Weights of a small transformer language model.
Size: 12 layers, width 160, 2 heads of 64, MLP 448 GeGLU, vocabulary 1954, 3.9M parameters.
Training: 148M tokens, 9009 steps.
MLP neurons of a small language model. Each row is named by its layer, matrix (gate and up: input weights; down: output weights) and neuron, and shows model dimensions 16-143. Each number is 500 + 25 x the weight over its row's rms, rounded and kept within 0 to 999. Numbers have three digits each. A neuron's up and down rows have the sign that makes its largest values positive.
After each neuron's rows, "fires on" lists the tokens most often at its 100 highest values on Wikipedia text that the model never trained on; "fires before" lists the tokens most often just after its 100 highest values on Wikipedia text that the model never trained on.

L5.gate95:503526534509507508488475491448458532506468531503478516520467534465501508484492500486525480542541536485487528516471461548449514503526505478500411533479514539481511516503521502547489497448526485474491485487460497476489526526481437525524458519520493488502482482519497496495511508488495500520481498484513533466500541546499471515545505524520493512525473531466466451486465474516486527496505
L5.up95:497519463489550458489477457509542495493508549502450470494524493467485522473485513503542500505515491487508514499483453533514533522496548500495522523519530531494511485566521509517472453459472508489484482523477502443540511529453491495510523528489481509489509524532539521513519510490471494533481492500490489495502469511490511515532484502514517468483531547483505460492488502504508479558470
L5.down95:498521489474528507514497510467497472470502481503540479521539497554494483470465471489504488463507511523511518532506479492500501519525454514490474533469521471501507464512529460484513514472464528481463508481500435510470507486525500491478556483517517503477533505504539508475458526557465553505481484496513470506485508440472510480539513509523527506526522515505512477482506493482533515492467
fires on: "\n", ")", "am", "om", "le"
fires before: "-", "\n", "er"

L3.gate273:500492506508448538525498456445526527499487555489444487487475496504468497504493505503503536511492503489439488528523504505499476518518507508514485502514504530448516508526498509530520520511494523497462518557453490545477456517515494530537575476482449510512525469498528517523485510507533516500451476499521505477476493520517541491480475517489458493524507505500510526480511541523515494468495
L3.up273:501497467483454512516492493492476519490512467484473523515475448528481496501536506501548470491528555475533454497482478520487455469455515496463486482487522524464513518505495498477510523507502528525467516464521483492476491512523488439533504482515488527508509538475528546492498517493503509503496473482478517499518512463506514467499526474469536504499471476498472510477502495500485512498441
L3.down273:537487500490492513468488515478535468487472505484499503473484477522478517485503520508507509497506550510519527553524488515488476424468549480465484496511478520549498515511488474473494496498469493542528513472490485534481456492516472514500517553485505507545473530496547490454494499468461488506505535521525505512464556524470477489468505436488500499504495470509537482494517541518479475497440
fires on: "ac", "ul", "ang", "unn", "ank"
fires before: "ts", "ing", "es", "ed", "hed"

L3.gate159:476472467530476536525503496511531494477486498532499527486532502482487522486464511546527465474542518498488526511470498515449506528471520496493515529510503540486490476510468508506490458501509516486475517494507537521437490500525496535510509501535508557535511537472522497494496497491529421493478506467486512512529507510490454480468519518512515525476493506521503486493498480502477499479517
L3.up159:512481522496477520502484497480484484513474512520538502488551491479496515518478493511505485449505493563464489546506474483500491484528508513502498542490454497530487433521533489533513491477528504502459520500513530515493490502502475508520500477492485515514497493505500493524531502503505468511504484470507458500498519520533517553457553489476514464479496529533487465486504515495511447470457
L3.down159:495473469522479472522496510509518477458456517547537545532568530504508528447493537489525496478519533526497519485484515516490538527505477517491466517522492507443450484484497516497450515498498488544468514468444495500464503531483498500487502514519469520476514499507517469470502501454507487458459482500511588528513506536497476492507504484506499489520488476505530513481511491540492508494541
fires on: " go", " start", " Sw", "unn", "ad", " fin"
fires before: "ing", "ed", "al", "als", "ium"

L8.gate173:516477523479530469473509487514548567486474515534503521501485537500513499470552493496525506503512469514526526491451475468520546516545518502529504530469493470507495439467471502507482476509477571519478500469520464523480500485492500515477506516521476501490472530505554535530526548498441497525559515504518490502466496448459488498504488502508469487521479498496528506501500532505516476516512
L8.up173:567482462510498479504490535540492530491474503543452502498532506517523535546531489498529487533534504496547509499458513496549497560494514455514496511540532469513524474500546515504549514534504470521493505490473469526479477444486527462541509522497481498486498516495516493503510478497513472481495462498485521495487537501503476453491536490454533522495483504485524498495504493493527484534536
L8.down173:502477551511489482531498513534492538499503494452533461470464508476476535488464523458536545491479497509503496494478525497501505484463506496504509561504521486503461507517487506452469522516489520466515500508496484522514506515585482465493477544494475502528523527539476509499496518453504556444530524468495499491487501465472498489481503493485521536489494527487504485490457469493446523512484
fires on: "\n", "==", " is", "===", ".", "'"
fires before: "\n", "s", " a"

L3.gate50:508494494509537508524477544555505516558494524493452477522496516520527497461507509496488499488476529497528480531540496519484488487507474537475502491468487478494507519533469498484475537499501470490507496505528513476521531538498575443535466506509470504528520507495476521487513466497523476513544532536518507458474494513501494534451490532514540502501483488485519492498499496438534484516484
L3.up50:455483497505529504508518539511502519543519492536520524519500504549503513499506500527508500504463543475566518526527497561516503496498512482512501506512490493495482496498477488486462491520511492504533514508489557480494530525505554503551499501503515527479537527462488516487523502495484509490537496531530506464442501492530534444439477511538503498484460506500516510539484495469516509560515
L3.down50:496486514537488557488532494501469490471527523543479512515482484509519487505491524463491540515476560459496489485510518498479464489516493515485521501505499503488530468506487447496484492467503470461486512474527492531496503503505519445472547437512524530494468513554517482512482477506512455504544523524505522517510472507496529522499502525466498469464544494501495514543467484517491496488567
fires on: "9", "ed", "en", "ward", "ver"
fires before: "8", "9", "'", " to", " by", "7"

L8.gate257:505475491509486493504445533489473486504487475484472524496519515473503517480480469501479498451493492513501459509481506485521558458510497483551498503472533469524524481535485522472485516490481453514505528486494496483505469490537480502486484529519518491546527510486483476503557524544518472480480491538514521499477524551490474546522499484474506499508506560468507479503526493475572505451518
L8.up257:515479494508511516527490550523481508506533551484489520450548505484513493459458472531481492482487538495479452499518483485458495509540503487473467525474466511525494539497514549508518474505458496502491492515492511500481491496501533499433514517562499533530513473489489545530490559480515509472516475504533511494501495526512474538503516461477504507519492491469522483496535516438520499485522
L8.down257:481461491460482486524448496487471490496461494517502487487524493520496508500484490496505513464468467500478453489489505497502517534549487531516514509481559528502486497524507552488470489444508514481475493442467516528471510456528499517512529506505433510530523546486436482481528481518489480494470450534503534516478475497497513495491518513532497527533523496509494547511548483461534517489529
fires on: "am", "man", "on", "em", "iam", "ol"
fires before: "ent", "ents", "n", "ence", "ation"

L9.gate189:492522508492521475521525507518556537468500558503453495524474521448500491441518515489525535472439467519523514487511498488545491500502497512510458462482529488538509526485474510463499465520469490516484507456512459504489487427525517473457507474498506496477510482510539465556514490547509482527501480525509465494502508509541512495518465549521502463533496497501502503470461529489481484509495
L9.up189:499497459458487469514469499493543529512518536493492532496476478509542514473483545485493514484503451525512526471489506499470522512441488479472467483487501509515488527500470496553495484489519480504511507498493523541483474493497511524473489536487490508520515480558530488574570526505509509505512494477504457461513501498570515471542461507471509524552504495518507529530475470510494493539546
L9.down189:526496463449500508474519500493536550490494513469489527511432526506502510468488434490533457473530500504536508516485523528513502472526422494450490502492482482528543490485497500476526537440486517492511475486516501498506519496516485485498516538501548510540560516476477530492522505522510524487461470511530488529460500476511519483486471468515524505494476478481460455479477504518464500475488
fires on: "1", "yn"
fires before: "9", "8"

L3.gate11:496523529518451499490523532540478539496502489523501477475489499521478484479494507507484493527476515479492532527506493454521490485507508501531501532532485445479533479457464496471511506513515494551483470487504406530534533481492498508507558506520456491465486492494505506495504532440533516503457486460484487493502507503503523503471498513457509511496524509480514484482538521547565521491497
L3.up11:484480529508493473536473541510528527485468501474528430490499522457489506522487463489447491483502526494519477473563490522506514545536564505493470500507538523541531492497489515506482512507495539496482512469516545495495524497508482498479498487543500512470509465506523509484533508469509474491560505494473490481474548533492489494498481529499518537478496544497503550514503517471543516478492
L3.down11:497513458457508470519543481575506535550455493495472470495487484520484540474488511476508546475516512516521525491528516469506488499518558487493546509525506486508494497514509525492507525515525502495484510516517495512495469480505512473502461513474501467472503449495518474527509533491496467494547524496461549433471482484516483478493526476498511516502518508459529570459521469516499503502518
fires on: "==", " ==", "===="
fires before: "\n"

L5.gate222:543485497512511453519501480486514551520473497490466493506471494532478523511491507468531503449524485474468458472472495503498494477508495468532504523504506485517488540560480450492465592486493469500526511509459495522496477474543488495480470498464504468512505530524486498430502514484476496501487535509501468548517468487483482530459512528459489491475465516497492493469468463478520482490530
L5.up222:495488487503498491494449458468488526502461528523473469492501539482481478537567484494523467498486507521509468469500481528510495500523491512491493505520527554542552521495482510512518485502537514554478526492494556552481457500514479539451513491507539471494463473506496542499517498547477517505512514523485493468479482444526447513530516515518480435530488495489526498499536505505541483498518
L5.down222:511528532514516479538490487477487502489500488497499500520496511493527504478520526473484523501544506504521510526506488458531519495500526521511490474462536510473448489444498506471498549500507525494515476510455548533493471484496523479508482526514425504523518503499502499537516462477516553519538477491504481535486508500504479503465486527482539489479549490502520441506481459479504481469512
fires on: ".", ").", "ed", "ough"
fires before: "\n", " He", " The", " In"

L5.gate34:515489496501462464524532490478526487543484432484495512491533504512502478513502524528478509505480520529486483465486495483487511505434444517527502460486470513441501499515437524535497515484465529511485521491521465471476460523505523519503507512498499507498457489546482493476502515489502488474465494529518464470496490447540505499553506472505488477490495490539509522486463463492563529499552
L5.up34:494495522504508461509525518489506479483516462520482510454473554499524513496519548524566548508465506503504501490494412503517492528484498467485526487528494498491488508537482501519492468493519547513510506523505489475467524487486477459551526471521516507512483495490510520482544468500481488484498503482460508482495477465461463513541542492472542491510518502488506473478466500488557494494457
L5.down34:478489528469499463501518546531504514511513507479467506455477522504511495492463526499518510477476497518526498488501508495513507497472506483475526465524481522489462521458514506505475493445528477545530566489452499531482511524507488481531525541535529546454486505460528494510504511484517524515463521498510460481505525510485468507514472513501494538494544462509509494492523491522472528560453
fires on: " al", "in", " am", " Al"
fires before: "ong", "th", "-", "way", "ph"

L7.gate261:515458496506501465518485508557503507478477540498482501511497498578520525518506529550510517461472501453513513479536468497512481528461512497520502546508467494510548498464546509462496542535510497501500547504489505481488529523484500491493482519545472458502501467526501519517487489471494500540568515508507472496510525472507478489457504489483487485480514490472515528509506518502510441539482
L7.up261:503494495506460458497511516501467491520492545476493501492537495494487502546522512484493559467432506500488532496452494488558487506497468525426506495516489529472551464487544547469482476542502528514518517528481491549442497543420514490481469518504480505507528495484492506507515537510509509524524489487533502500523468490555498509485496466517490471470528499484513548523487496504472507516489
L7.down261:524533513520487507522485467518451518518553506494486485525501588531481520478524503460495535487489524457475511504523515468518490491493447489548525487485510499511500507529465517479454502504545502484505517456476508544507498476482482454465496519559505471475472472549521470532486513522496512534461520477499470449518522504502487501523505516528502498457503495479475523525489502498503529527475
fires on: "1", " not", " serv", "8", "=="
fires before: "9", "ed", "\n", "8", "ing", "7"

L9.gate235:495489490466509502491514512526501498442497487545482483451478448528494530479498487526514503462494500508532503485531505549473512500456560496529505486499469485495482507519513516497498492470433511501513469500481498467507476500502504504498494497505519496461506508530507550490481517491476521504528509544515506503502471474463508530536533521500527502460478548499515554512502498469500470467534
L9.up235:483498530479526535483514490518510491496495510497533503504489505493473498512475522506513486518522529501515494507499545496499519508524503514513510465509457504503527491483525484510497537485481502510509486509478536569480425554517505523460489476485492521469486451489468489514508477493505497533534543482512521480544488525509455482503481531472517529518434544443519457512513500563505490473496
L9.down235:514450566519529480503460472478499482542471527501490500483525513490515509480520508489498520514490516478477465562481535470481494486511409510500485494461463489455505482513490439500542489495516492510517520519510511518525489471467525499520504496487484464487459480506503488475493509498505503523497509499471551503508479498464453447460497524492457531505530469512485491548536511511525521499462
fires on: "ated", "ied", "ce", "ates", "ult", " years"
fires before: " in", ":", "ed", " on", ",", " of"

L7.gate396:508518486530480441524497521497492507476467500487488479504471520508500474505528484458462497483527490511566524511495475486541516466492513474513501477515481502502464468499532503517522512506553531486545508530562535533480534483493475477466502511528452515534520483443504518488476512495483510463509482527534519553448517506519504457541492505478507509495467485496495505527480465520510501501482
L7.up396:545516508492497527468490471523465488479549502487516467503486570512458516508496467492493485475484532489517512484459485544501465511467501490516528444502533516457486529498521502528484479486524482497536471512500455498481507481510494479516488505465523486498525488514501523472488497519517487460519504479490515477499491490557506496500527505475464489480505538471504439433480506525466536448505
L7.down396:503487488507515519512527538522451539492453526497501477533517496462483532506503500524483513525494555507513511549491488447491543480528533502473500480530514486468481512524485508491456500550520466524497488515503519533512466527487504532463500495468516495512499526464574461545481527500477509530465496529562507543511512473493473498528515504517538528502526495483493527490453522473489494525490
fires on: "\n"
fires before: "-", "\n", "|"

L5.gate332:520518519534488465485506464520526538518474467517449543461510483465525496519519515491480489483505441513506492496468502503467519506487485524509487452491512529502481481480496451508551501465492488483507522479489515545495512463521535516534459522485471471476490457539458501509571477474516480505526546484505499522463489494476505483536488516446508439451473510481513477508491476498509503512524
L5.up332:491479471490555504503454464487476495511529517519505506506533493487475534470564490497550493452504505523500514481481503486496476563497526487497501462509544509515500543507522532514508522457464509532537542504455492505511493507485450509448511549519464472492482447521455492492495506541413477491518504490490472503483501506535484482543494498510517496523516463518534528473505498522495471499509
L5.down332:497498486514460457516496513522513507505518534477493499478508495526511506496524505528476497501489487522486502536509518492511479519511548474484535512481543522507478523529476511461467531505564540524504464548494522514504515491518554469514493524524490497543503525489501502542514528484480511441563535461559541492472524492499532527518497480507521496505500488535497495489496468534512470435562
fires on: ".", " \""
fires before: "\n", " The", " In", " He"

L7.gate442:466499504478465481498468480507460478536476474496443512486462477521493483531533485509528489516498494503486505518487486490528471477486500479506526507473537544485470501532504502498449529487479527520513505500555545503473541492515575501491508463476458469463492462499507484484514513487523497495480542469518511511506506495449465450517518560509487450465507482509495490508513454505532525475537
L7.up442:465455560494492503524459503533546507500503516510471509496479495506509496518507495527510475495525519492530515490494449495500532504526490481510456484488515540545550517477485477462544478469506507535528535516475498487505517482492541535529482527527523484535465543468480519500543530495484481483524467472494480502488512479504487498523476501483534473535469493478480487522495501500521485444503
L7.down442:485499506516516444452519481513529505495510486523510524535518534498490522477517484480499559478541472448522482483490538506514497494516496477454502515511543503502454492479503478491518490490476514429507512507481462544545503488519551493507472513488473522494484535490486454510510528523494536500449493501482487537469544495484507546499488476515520474512426484512521481526490487512537501498505
fires on: "."
fires before: "\n", " The", " In", " It"

L5.gate358:478466495490487481535523509536501499499473522513522492490475535475500526510497506500440506545488478512484452512473486514507510512491445511537501506512471475494474498487471470476464490514492533535469504486524480511475487497539548450590516485471478520476482514485554456537499511483479498556489456503524515529489490499527471545491506517537481519516497504526503548487472457517508518496507
L5.up358:534516488503525456514493514496521481488434510509491454515499452524522492536479477535465509528528540468511527493504524493495500479525536497506479482515485467519540491548476489549442524502490535477509525520516482509529473455529486524479534502516487481498500434451496497521499444511510476541505510491486522489496545509497521505484493502517504509517538457492519541503530525507501532486464
L5.down358:499507507488511441530483477503512509523471535496509478513528492517520546506488501471483490438475495506506491539441514502493480475501530470511512520475518501495511497500487516505529518491527558482466499496467478504510531446523477538477509519496493529535512489493545488489505528496459470459504466487511499488465487513503525505493489473484499484497494461523498534526515463547445469465513
fires on: "==", " ==", " |", "|", " ===", "==="
fires before: "\n", " "

L5.gate421:517551488463468478446478482455478486519459538466550506519515512499501482520491494481479458446496506498501523514494454520501512453530448477474474491492504502447500483503495523512480428491543480486470508479506501501509519502524469523462453519495524457515492528525533482459509527512502511498531502473512496439472491526523481506507497537516538500497482475532478494514523504545495512493474
L5.up421:469528502509493496534475477459501519483521489489518497558456501527517477530521517517479524493507564535478539517497468495535473516497564514477474523511572503498490532512508513510490522485529497474502513477521477538496505536461504485468546520475492508505483502513486514523508536518505502474528496476489521507513503514520498490515511490495515504495522496460462534516479447520517513480482
L5.down421:477502476461499476516494509484491460476490479473493559550501484473513528487489496483453497510483534505502513534485490482490514501517493491500522471512570461533473495490472474538460488520534521512518478480492488498456528507507476480512518469492478511513492521549518492494494516537448568521530493539548518553462520537520503521517511513524527472525526470490493459514517508473525512476488
fires on: "\n"
fires before: "-", "\n"

L9.gate169:524491483499510491479500530540509516504456528535490518445482479555532501445532520474491487513519483524507492481490488513561499505482504550487536487511538472513489450496498522504479492462503489503509514463493452514479518482490466498473500480523472486452513522477512480542459488480492509510527488513513484508527472470511506531422487494462532544501482545447523500484515515534492484491501
L9.up169:521474474483520469498507533502540477517491524487461504483516426535499528473505477492521477474491444497497511504505486449500526573508504504547522467495526524524476481499513497530543472496487491530460511516491480502518520531484545506533498486477491453524488513503482493523504462551539443468535508522459467534466519468493521483479508497461510505514491490482544515469532496533510489497476
L9.down169:521495483471496491507530485485495559497500522493500477520510532511501518456467466460504483495514495488530501472465511514467488478518400502515476497507499481490514521485486486530499505490501490551487501535510523489511555515480494460511502495517499554492523505531516532507472492441483485475525522510512481514524539496515516498477464451504476528422501528424478501531477513529482490470489
fires on: "==", "1", " ==", " ==="
fires before: "\n", "9", "8"

L9.gate101:430481437497485488536471528521491520516459531528471508504522494516526529479470512517514478477522489488524528505492467492464490496444451507482494473511516495464502526491513470478463545522553497507499512506498504497509511494507491503544490511502487475545503473476557476501502486510535514521501502517510461504473516520527504496470481541463514535520487511482538494514510470482491520509506
L9.up101:501511440541519499486521528476517531496501524471479547498530505492562506470487518503511483495500521510530526481467472516469468497486529497472501485517492458512486490467534458491434497489510477535513452485511501538459478500483503469458505528456490465498492516497500499496551487504517517466515478539501447517526492521480534452502470528505489476494511491508530502500490499472514515478484
L9.down101:528474461528512523536528506486514518516531464488514485512483504486511511467509518546512490485492499518504528524510468460471528488482439469472524500501452461521485497429512492449495503528504496464504510493467531491545485519495501466475517513516494529506500474489520492471522487512507532494505498539498522532485493487495514460530509531543519438450498492507481466482508515462553489458453
fires on: "1", "-"
fires before: "9", "8", " A", " Gen"

L5.gate370:496477486520458495546518540432491516474517497484514468499451521487469524497522479502486527470482529523550541479493489475518526484498503508533458535492541510483476502472480521540475519543533510507524504496499485450497492497527478524459515508492497505530520547530520526500515508516481474458530514470500508494499491461505493500474540497494525528492474472472511541480484492500490544493464
L5.up370:515502489460496468501460453487492509521496486529491534539484546502509515497515539499494475491477554505525530517490490508531563498509506497516536474514490503483452536513546503481496502521537503535513531485521504528508507526479533505493525454539523471485485479526498483537449524499499507487482483500485549512501493542482505486505475487467546474493516531493495456548483495513527519482477
L5.down370:511499498552518545534486530475445509483497511535546499484515525522488476479504463524464492492479517457520485470489483496470496486501459510472478514511572451523524462482464485509481504487502532460456475510507469484485549521486511487470530498485478505506475541501531487495492516538519544518485517494483519520451466475535501521506485539514501523491507510488499450502509537532491560502484
fires on: "\n"
fires before: "-", "\n", " "

L8.gate31:537500489488520474475478484495506526489496499486481554454523492496486504496529537471511481465454511557494517505488525525523471499480499509498474450505518520543541500489507494519485474486494474551517462467497495473507466492512528469538485497519463482479515477470509509498510452505540494496543549496582474493485509503524519524481492486502479529501475496485477505515458462462497478551483
L8.up31:482477515493496502526476526557535515556489513509498494505478462487535562472505530483471510514524483492490489473462478524499515494483480462491487507499475476499491446506517476517481511487481521502455535495523525520471496499471498513504503499502492521501537525518447506521523538513467492526481484519482478518505517524486515463511509553491519514535534471490487513500456515525498534466579
L8.down31:439469544554528507493465519513488490504528511452483528514535479515544478515498490476478499457491484555522500456480535501474483457509486498504483485494505483475532513490464476505485506523478494535519534521513516447504482503507530506453483489493519470491470511526518490531488475482500494521512508525533519542481515482512506483498463508528521557475489432470445502506492498509511517478581
fires on: "1"
fires before: "9", "8"

L9.gate369:506500482520514475452514534530503499481461494502508465497513544477511510501510527555489476475541499473528547519516519483468454503518492521501492497538551536498516510458525489453491518491529493529491504509480514516493523526506457515491495439448477489486531499506491521502480483526495497483489514509544498513472478465477499509484480491516533454483460537464487509497523499465450503506515
L9.up369:496515482530456498456471482529490527507485469496520499486544486488496548488467507500449490470523509460477550474480523488509520524493516500501508484520541537485510488549521489512485508506548481499476512558513484510531492506504515451499474466499489495530521535480446457473492462465512440492476508517518506471503515530461495503508485426538501505507547497519528497526488483490541527486494
L9.down369:487543524492471546521506515458488524523496481509526532487503437495493521469476485496438512471506494515507538465558550510484478552543471505496496505472506506496541555505522488478509553496517463488476509487466515498494501482550534516505490534533476513513467507457447464457516505526444493511498493521513489499509487534519476474494496485468488468526481521480489525509500495543501485454466
fires on: "oc", " stud", " var", " c", " sc"
fires before: "iet", "ial", "c", "ents", "y"

L3.gate143:476543490506501508520485492506512539494442538468507526492472464468468501508541491479486474483468489520533489499499477491528488507530494528517491504508486484518479549487478508483497510506506525492491535478489477502514493465540462524478489526507445510477487470500506498517515512508506455447553491522491504505480510512538470494527504458544501527546474524534450546510504562518525488457504
L3.up143:492482484506502470512517534475512521517469551452560494465475470515489473467513433498439486508483540483481516490538489487500531530485524487546471526489498475493497493535516500510445496480551525518498533474513450477497518517484529481486442493473487479466498525438495523491501519457560443522515495485527503511515530511489515483527474494501532491515512525497515525534548513536478504487539
L3.down143:469513516473493506535489500486531522509477491485471525472491490496483522444507537470534494465525478508504532504495492505491487559498535503460504521513481477486487473516501510487544512488451508495543472493532491520475461456514485528450538492497488501534471520468496434490486465553480495457529501513469505515510515484494475498541512509497503508516487536475510483466514501502521458468474
fires on: ":", " ===", " ==", "===="
fires before: "\n", "5", "0", " The"

L5.gate29:520461470486492524494518531513524497505497479519485480484519483506495516484451446502477504477515469520488481451458452472502504546522519502542466514522473518518547567496487525505490521456505505484551492482457520516530537481506501477523485510489474506510532483502502542515525501524521511475519523512510522477479502490465493469487482512486509426497482533479480509483479503503488491494544
L5.up29:466480489524515526518501503512545506490480473531516497503470515500481526508513526542525548528502530528487476520502524485501495543497536546555493483505520533509528481551483532467499518491480543498475545484483486506546507497494514483517489467450537503542488465500518498467484489561501502529533525533488493513515464483530470511486487515554538496475495502488483502516551486516498499505547
L5.down29:464518515488511496530487478521469503493537523483473541473479502480494485490527477538481486525508450487552491509515497515495475503484557454487517493552475519498491469490507471457496480547529494541518442501502537509464496485532516495515481500491474500533516546478477482490493460506485484530524518502531475510486501496466518514474487449492477549498483494477489533493482509470483473473465
fires on: "es", "s", "ts", "ks", " years"
fires before: ",", ".", " in", " of", " to", " on"

L9.gate325:513521507490468469530517530490515509486517536505453509480548507495485502527460543528469441477489528484506534487534522522546471528531470469514535490478527485488522545481521512442516527495492485501484526503503486513448495512504489481466487473541479491479498508506553485522518515471517518504479521504529450474539503484514486486501508456424499485511498504496528486511459526496506466473492
L9.up325:499476512567517501512471505462500513523529473501492491571511528525547506509505512473477488525492491482424508511520546471501512454504533489543481467510488502483481528508491464499527496524484440525502500472538499489501519543516518509498445510502520485504482499549507471529523456492515503487492490483506490530473537468501532485538508511509495539531497486490478517554492515491535474518509
L9.down325:529537466541509483518491524495544475477487486486537486521488487545523490495553480482474471489514531497577550504452491440487495542494474513500459515497496497498492502487538527469504492520521483493564498485520533470477506498471495496492471456509523530523492541483502489507533477505466489503490506557530512491516475507505484485448491528505494493506488542513481457482486479521495555523502
fires on: "0", "1", " ", "9", " a"
fires before: "1", "9", "0", "2", "8"

L3.gate340:483497496517463512508487468497539488510503514506477516526494535523491476515513489474532508519501491493502520513504513497497484515522533527495454513523494497490463549500522515504492491496523514514528489519487499478487498490511483481516505440523490495509555544511498473450482496465500506469522461419494491499490521525492453477455544462534456505450483486515523504489482513472456500512491
L3.up340:534461492548460515513491526453464475483506492519443514501545472542494520484480485494478516499529501474529510521498517493497436514548567488489481542502501487473482472510513521497481520536471490479489524458509521535493488521517482537472510486485480454477527515500480493492492500481517481517503521451509536517529484522503480511481524416506527528495494498494517496523532515491509453514463
L3.down340:549488510501450532498496515507551501492448509493550540568517501529542509517501516556511474501494527472504496520501500516469554519511517505519508463477491493517498488514502522519459465490543454498549475546480540502509522474492472490480498540489513481481474549517490487490533508480498501475521510483484511489516480509495494469494578493484507506486514485495539495495533504510462470464487
fires on: "oin", "eed", "oint", "unn", "ad", "ing"
fires before: "ed", "ing", "ted", "ts", "s", "er"

L5.gate265:499509479516472461463467488543521561519475525476507474485502531503487499464536504507470496509509501472513532506510513482522485469532495516454486469503509517511503525520510545481487473495532516529497488499469511472509481481504462514457510488501504495511556424452518483521525458490458504505501517513523492526490484494469509511468499484510524485491509514508487520496520487559521461526491
L5.up265:511494519502490507430495484504490529524453513483493506519483485511493475486486484455469476465511501504515540530474462481510491532546506483489471499529532523485509518498479551485529484521498460513536522510439518479463474500490472485474498477481502502451532466464524489479473507520471488518507530474520494524480495539495460506503505432492527481515505487540520518469528499534479467484481
L5.down265:510488507522488506476504492529482517496483504508503469501465477499502474491479478497528479546482519489481427446528517518520538494479454492494504475489515513525519509504489517472469532498501514487479524494485478499481520441515531500476468503507484512480519470506523450532477474509512476499499515509525498516515488545461447511535455503479500510512484475452485519549528507482473533468536
fires on: "oc", "em", "op", "ov", "ec"
fires before: "iet", "ial", "c", "h", "or", "ur"

L8.gate231:502493511504487473535498540494507462488531502492483530468512544505507486506490505565527525436482478484510481479532466447511478486527490448471510503535483459520531540487509502532498497531511457486531532491481507519466479517467478539464473496472532515499519487498490526523485513497510493510515497476498529484514531508506503488514512509480524507492499484471511481509495495486476483516564
L8.up231:515501517542508456540477461491485481543526502464479529500487495513467518563479499504455531451484522493538487505527539489527459530522522503473498525489503486512527500491529489546513497471514527505486492484459543504493488505436470510505524506504534502461495509482528519484516503529456453493531515516482466479504500522489518513533510495497478542513484449451518469477528463514498499448495
L8.down231:502522501472475479467512492519515484525512503459504458509509557480490528508485524501506501513534509522533504492475456509560492547512461473485488493534550525489475477486468483460505480485518505495504477447529526486503512515465463507500531502501487507480500531518489485495494478537497474530493469429503474486509559493453536546482522493541481519525524473516438480497551505508496511475524
fires on: "u", "it", "qu", "resent", "ver", " qu"
fires before: "age", "ar", "te", "ages", "ment"

L7.gate358:508543511514455465468482486499525508495471529511473494505526523525521464518492557488480513481465460522492519491474476503558521472511508508478516499533490519469505542503500564515487456517501520552486519481471508533449518559522502504527547456517492486522511503489498492530500506511489515516486491540474444493514462454489506477542503505479459523515502462546461468510513525493523483501532
L7.up358:514503515518546503529505514496479518489505504498507501441501492504513470536493504505491490517474506479465474510478509556521537461496460503513496501469468547461511478519495476609473519489499477520492509498455492494496491490520505491492482477445535505512485505461495502480504447528503488510489504538508525458427452506509484470486544516485494471520515494508464496513492495482463509479498
L7.down358:519520521493503466515510524500540504517499520494473508504500496463518424480485480495454508505517480487468494497495523521508498410439465528492496500474512498455467483487531483540503475477526460494459517542475492455522523473514501504484511511536494512471518492516521516488511502473499511466485534491521506514443483489468509500529496440479475498525554529553512510496482491536491500524523
fires on: " ass", " al", " Ass", " am"
fires before: "oci", "ist", "a", "ong", "emb"